Weights of a small GPT-style language model, trained from scratch on English Wikipedia: 3 heads of 64, a variant of Muon for these matrices.
MLP neurons of a small language model. Each row is named by its layer, matrix (down: output weights) and neuron, and shows model dimensions 0-191. Each number is 128 + 24 x the weight over its row's rms, rounded and kept within 0 to 255. Numbers have three digits each. A neuron's up and down rows have the sign that makes its largest values positive.
A block is one neuron, or neurons of one layer that tend to fire together. Before each block is what it responds to, as a language model described it from the Wikipedia text at the highest values.

Closing equals signs of wiki headings and article titles (= Khumbu Glacier =, ==See also==), plus final word pieces completing verbs such as told, held, borrowed.
L16.down302:135115104156169172157100102121158143132185179182148149124131109126123084105135120118125164105142107087149150111163093132086105124117154175136123084118139097155102154116083103116128118126122153098137155118152141131119127146123133092155113163120135138117104159132071130171099111091114105128130138138147132152135117101124103117141108168122154148143174183117159117160099131084130141102127169129147121128106085120112124138134172084117101121110126152134109139157124139150123134107145147141143164110135136118129114158119149172095147125160081123123162134163143115138125094119112194138
L16.down478:137147118152127145113104113106134085104099148097087148094092140088128121129127166124124148148125120128129152110143113137093152167110129097103130108121142131148089133112124100144136138140129118117126085067105120093132106134134127077113159129092124107111123120121119130165171167135126107152159074116137139131124093128129121188091090132121135142118112105059144152159136113163130128100175134097155098152145123095149151141114113133124105109138169108122117163097138130116145070181116141134130119155081105137146163118106100131136146112104078129126131161114120209129126122130171123143

Inflectional suffix tokens ending a word split into pieces, mostly verbs like seem-s, explain-ed, go-ing, dre-w, often mid-sentence narrative.
L15.down3:158134138119159172115117139174139112143165109129094099159098142122085071131146099134165111076168090167142141082169115118136120107132111136091129120143125130172162116135103066101133116112109161145109154128145107117121158134112110106131192134098107172144128130133109151132107100145096124125185149125116125131141135120151128101116101122091147140120137180095088142151109150129132185121104111107180095127157108124141148100133144145123119130138163154136121126150117121115096116123097117144188116108101084133140132128127117119128161125090112125132143125186118091088115147122130124132
L15.down104:114150113167098128177119136121142119120125166119168152109141147110112160120129142163108156195130109155127133116134160137130127150126119140128151129156100116107128102123139195119178133134107122162094155148094152146174131134131156139113117130124104091129118169116101147123095119100120114194139115131138158114118170130151114148052146132133163155108126138055161141160128111163107116118098149132086130115124139139111143117124102144143141134122145145173113128124122092090120128100125141165157102142090162120150140111139135109150136139125093150137092148140165073157115128163133089090
L15.down142:101124143134096127119156131078090090154107153098127174109113151161136178092128131114144071141138140135160101099096169127093144167117115118127123144149146142143131107134148167125150186122093133117148139112126128121147102124115141167161131115151146105098123141163122117145149149134142155149112124111184171077135169181115154139113135114094108121101079119144142139126153100145096125116125155106139125131099155132117144078100136137164108124129102159115115146078135153129127154117082120128108166142073121136134114104104110100113099158115119068151118144139102137090134146139110101144
L15.down213:153115137138122108122112129126125143130123105111110130128126128185136175095107125117143147140165102111153083091169100096109138131153110095142093111174095137117139149139149121128158154145163111131103144113103136142142113127132152092107113110116139126121084128109118115148118167156138107152133158119142092123136158091134106113125210141105082094114139133107148131142163132140146125113149118135115178168116117131098115139073155126132117084104145149149136151166166090112116112130107112137110134113102109169143091104090114159148153097109140056125138197170122154145111121159105134116
L15.down247:126125143122128138144139119138105114146132137164180141117129170153182109135165121147118145125138154126089125121110121118133148092131122117149097063149129123104101130141124085086124166090137140125140145109137160136127132177107091102113145146155105150116114163143136134122122120146140140145093118121137115180085121104112129150116181082150120116118140111119096158111151125127173154106128173135078083125119129107072126134118122129143167113079132131125121125152106091104136105153090066116152096122093140103130106182138150177135149142148138137172130128175148157167099108114110145139
L15.down322:155130123106104134146152118102141109158118170131179163113148097140176137103172096132150151164107102131124088189142164103121136064097116141140158109153116080116116131093128120078146126138124129096129166143173113133098129118096141145116138101134087112102192140129108184137128154115120135128125089145124113125108101128125115159147126137132097129143142157104161139158109126136094137115131135138141089114091158139104124139120143121102149106094085141134131124155167126121168138117086125134129159156135134120103100128113182096111152113128085122127151143140095139098061152129117107114
L15.down372:139174164154123120141174098099145093129126123106147134095130107128117109085152091123131144139093153127129146111118125101152161168089090133095181128158119080133171150181107130144116126167145120127122155123148100165140116098148144123125130140111118103153167095097116154078118115119080116117158155151085135136149116110132141094133099119124151099147112145114086101150128144128086098145117118132122109090104083121158121124109121138127148113137109151185111080089111101171139126118084143150127166103132122128156139126157118091135159135151159131138129093155152165091136119110123151098
L15.down383:143151122143150110138135130117154156086137132164128114156149119144166136126124138143142114150116129131134151109131134135193122094134106131123096115143125091125114148147134141119140091141109117130122133167128115116165108154136127073120139165132107144110126125145078162097091073114109149180159140139140136104064100082113125113102156129058128118145117158156153116166082159128090140121119139111134134087173107082099112107131107111117115127120146143180143126143120122115161119101100124132178113132087128162129076100139123155116144131127124085116161147130158061117127142104169131128

Word-piece fragments inside a verb right after a subject, relative pronoun, or "to"/"did not", e.g. to·o·k, for·m, hav·e, oper·ate.
L16.down94:133105103139119124114164161126140144110153123145084144113115129123158138150150100166141133146134123112151144106093111169114115111118151087131133132079067070105114128152139088159120163116108146112119153106108137090118129092169132110105111163117117139116109138174108121144206118104111143134159163134092134120148135121134136123175079112091147083129131161135129092100098112096129122120114131104117136120128119114105119174052165155110138137082074141085133152124132109112121117135145103123157137120131123137120117145144100133128132136134119118109092173078100148141107103148122092098
L16.down121:141091176155170165143094115134160123125120139126159112144119135143147155148112102154114164111109115089148183145119111118137125128096139112147117086161132124115098119115110102090120115118134124109116141110084131104100092152085104082153117139138123070132090119136114115103125143186164142141118102112168132147134106107094130142095070125107141137108156106099163103120120159121107130124109107127153115166124111110116129120105125112098160140127150057118144143126125096098144153084115134144139125131102174095095149068137133093135123125153172146120168147106104124134174120144122097151

Final word-piece completing a split verb, usually past-tense -ed (open-ed, liv-ed, continu-ed), also -n, -t, -il, right before a preposition or date.
L17.down189:144140106100169133126123141142129102100129171119164147109117118130128144110148059070133111098088137135130144105147139136141135143147130145128153137149130095144113145133137132127085103139137135109078130184139121117115150112112154093104139123081157112131116137152128136131127091117104106106083157138139137165119115099098137176153159178099111105173134122087139087092104118158118127183141148126133116104145126132106139110118190130086154142153151126144160106128122111185152126135121126116136121123110153146132102156131088150148118067138128103139179164162113106127089137123087140093
L17.down334:174192126123178107107100130146155067129113135146162158110159128099116167160134116137105119115141124126181121099151159119116152142147144133146125126121148095119141147126153096118151097149113104161083199169158137094163158123104175117137113100127152081103097149124081144117096160138118134117124115060113131133151145150161158129121126137144113135146150146122122162129124155112110134101142160099166163149122119107130110118109117140122161132176134110185117135131090123112137121146086104114094119128110128134153105103127122144123081116130140095107119076128131110149128134110119099141
L17.down383:163145122151113118086128114145182142138109114122187094112146146130135096127138120115108116124087127166109117092160136126084127130116132119156115105138127125127155145090137176139050145105166118090140083096166133119174138124110104120111102121168127154125107111166129113117093164141159100132077127129069103137164169116133097102092126121145106169113111181134127092127091132150148166103151131156114094122114086105116119115146179152110102156119104131127117127100121113125122134127135137115145143165114156143120127165120151131126153130137128150126116135179128119111137153090107175129
L17.down438:124146136095183152111175139098173142077137127121188134096118101178118100144105103148141095134120130133128157155134147124135118073169126151143153119123148118111123145133121121125129143117158166114141106155161106166161160139129083177128129106118145119120112169152116150138147131136140113090106127110136144179120117107163137126084174124124094127149159105146107105154136120152168087180134127128149136168122104109131132110161113126125126148118181182136098085130101120099150165106120111140123129094154148108128142130137131174162100124110149097096127097164130149121128113112091148148

Prepositions or final word pieces completing a verb or noun that demands an object, such as credited with, chaired by, regarding, facilitate.
L15.down81:156124116106094120085176102117138139133117130132136144116145124146140093167140129171149106140143135127087152148147154165108140128106093168108065157114138080169135153128113125109118141080147172114128193127142117107108159125113135116135128122167085115090123141131132110122158112155118109129103123110180131147119171112126105106092102120150122123096094120100167144142143142102107122155146121132130100148125117107168155105120142131151104161142134105156116087167139166124088136136113172120097106133131129113121077104077150125151077147140142151084146140100156085117129125148099162134
L15.down100:109106117119085145102128125135139101119123091143166141139162112140106175108134124095097119126118115118159076131138103152122128094141138129153093101216121121156126124143179123145138128129131104189156102157150146122117141115127113132138136152126138143145090137122106135170107161120131100140101117136162136199150124135103154186158158127127099125119128178157098121148135116109130129161129173162136128162175119139099142084095125124129129146117129107115094127167138121139153175099139083141160158107113134152140104090131120136140122117122104072109147169140121147132145103099147093142
L15.down106:139141147157166140143153148131122131113180145127140122074124149161121152119117132145143094144128122117150140107123121127143096184168117075090134135130118183136152144087117111153158087147128126148082085099099109155114134069135119166120150123134129102107093110129119145129060125111078115105152114117105113136108116126093163127108140139142091133112100101115128115147100102148153113129125111126120154102136120137133154152102094095131083122134138135103170119068130133094130134152116130104097092157115123114105153156126089134181094130144126108138113113090113089103131089096133168156
L15.down235:114155109105145128135135156118133138079152084102155133090121124159116128140074162106141125178123095148119146161151127124175155169086170119100074114150114141104137100139146159144104154175134145090132117159125149144138154134112102150151112126120109110116057135141152117126176170100083115121126140098085098195124118134113161127129158125133134099140150129110126135108129145146157100142130096166130148114117101134078113112102124129063139133150131089147125115139133110128118129118141106120097172133101140143110146161144163095130134082131158117144153123172135098139144141120122125135
L15.down371:114099172130120140142149173152104145157132132150162168099121182134137167133083125159143137149113153144111186101116154146156151155118136110119099117085121141086144099096135129113162149124137138133101088111121092100116117164167124106145110124131136115157140108114120108129111107151103171133132115099102093179136118121130150117131130117167090119066134102135132126146124146172157125175115103126116146145126178159127108098125106100141141122118089115136172142113115173162158127138172114110177125123121145135131114117147097102150110078103152156115096119084100128131155112139128084110
L15.down403:148098128128094121132115129089070118121108075130135123186166152117121131111113112125141136109150146108128098103136164139142168112073156129114122162133143149146130129120158099149061150152108135189110127139109120149108114101133123146132127144073123106130131142113106113172106107101129107153147138137117148178073155173101096113125156109140135145156129166145164117180088133134085131171174093085108107128113140149084096109136137151124119095100109110105134102142166130143159120110128109105129121116127143124106123124100149134131181134127098127103124101111153131152126126142099127168
L15.down459:137094149138106151122139093109146112168138105121175109152088112111124134145145074122116075106116137133111108094121125115121118105145104127143165112139125098122122169099124103094125139110113096183138138160103142091142115102159125100123142137158116113102198150115127137130109115142150148142124154174140116137139108126137133140133145113150092187132136170154136131143135142138076160131156128170126107103120154100144101075110123122159148164148074164112107111122065148129114120113124131138136103151132133167098118110105085144141097178113153108132143098114178128101164168141137152119
L15.down472:152150155095136147115128127139091119095134146153087148132106125136156120090147147064107127133136160169134102160160090166111081129158114085115142115122128103096179163136140156121122133087138161142140095105139153177149119114128102138084112143123107152131150138137143105138165091099125111105124074139135122158139142087127122173123149119112087086140104127125125147155114144113129110114140176120115130106146152120084119117099139118132132115133118099107083132151135105107158075090118133131116091169125124084123126092090169105128147102129133121094098111189138132168106134108115122125

Prepositions, or the final piece of a split word like than/among/against, closing a fixed phrase after a verb, adjective or noun, e.g. similar to, shifted from.
L17.down72:145139090124119097154096154106112094106098110121130146098153113098118104157104111132148113139129125106140170132136100179155128110074125114123120151132122092148130091122184108141140113125088123132137110180140133122112112126109128097101110106124136168128086118135123138130119162171134104110165108171101142150125132162102175129114121122129134160140116109123094125155158128122110101173121137113149126099131140186081064107143115142169141134110119109144125155124129173100075121140115121140153149154135142102099117085117117075137148121171126147140119102142133130166158084071119088105
L17.down147:106115127112103124115130170146116126136086109105175109103162106113141121151145114149153119126140130108140172125164148138112108120154136144131136102109090161139124084067154120123138119116134131104147110173151143078093124139099116094157101140155110110137093119121137114135113145122156155152157105115130138207169167121118128117109145123116143171129125140187152120110115118161111131223111169141166143124149108169105169092116151162103135129106127089144135103120127121123105131121131095141159121137112134111125096153108135160076114116111119109148164138176101120120110100117117130105
L17.down422:119118153101117083126103146119169152128115110173144120125107104122092088120111119114115119092129100135124132150210136098122134140109126093086110118073127090153136137135154140125142156130137133131139111136113101128133161125172110099140153142069150069139117141084158121142132124100118110157103113163137158132102158127141122164093157128169132100101112105134162102058103162100172110120114134168114142112136135163121094097165136134099143123098098123111083135170113143093145091125131099141140134129159161116151104134140151150148124095107134135110094128129146134139141131103129175111
L17.down477:114128130157119146145109108092136115118123134092118143108106172141126146137113126189076141125147125106093119145116115130153140119139120147065137110127128193128149123142092114140134066117121142143156086114110116119109155141145115080163143121142130105135106156128129136140081144133149140146117164139124086184189172120115145091101135161113114151167105144177096096082103154153099117132125140125125124127130097130146099094139088108139137140143174155076140150108103162122139091103098152151125145141146100127178101132151122111112138135101092139103125132161139121095154121120101118146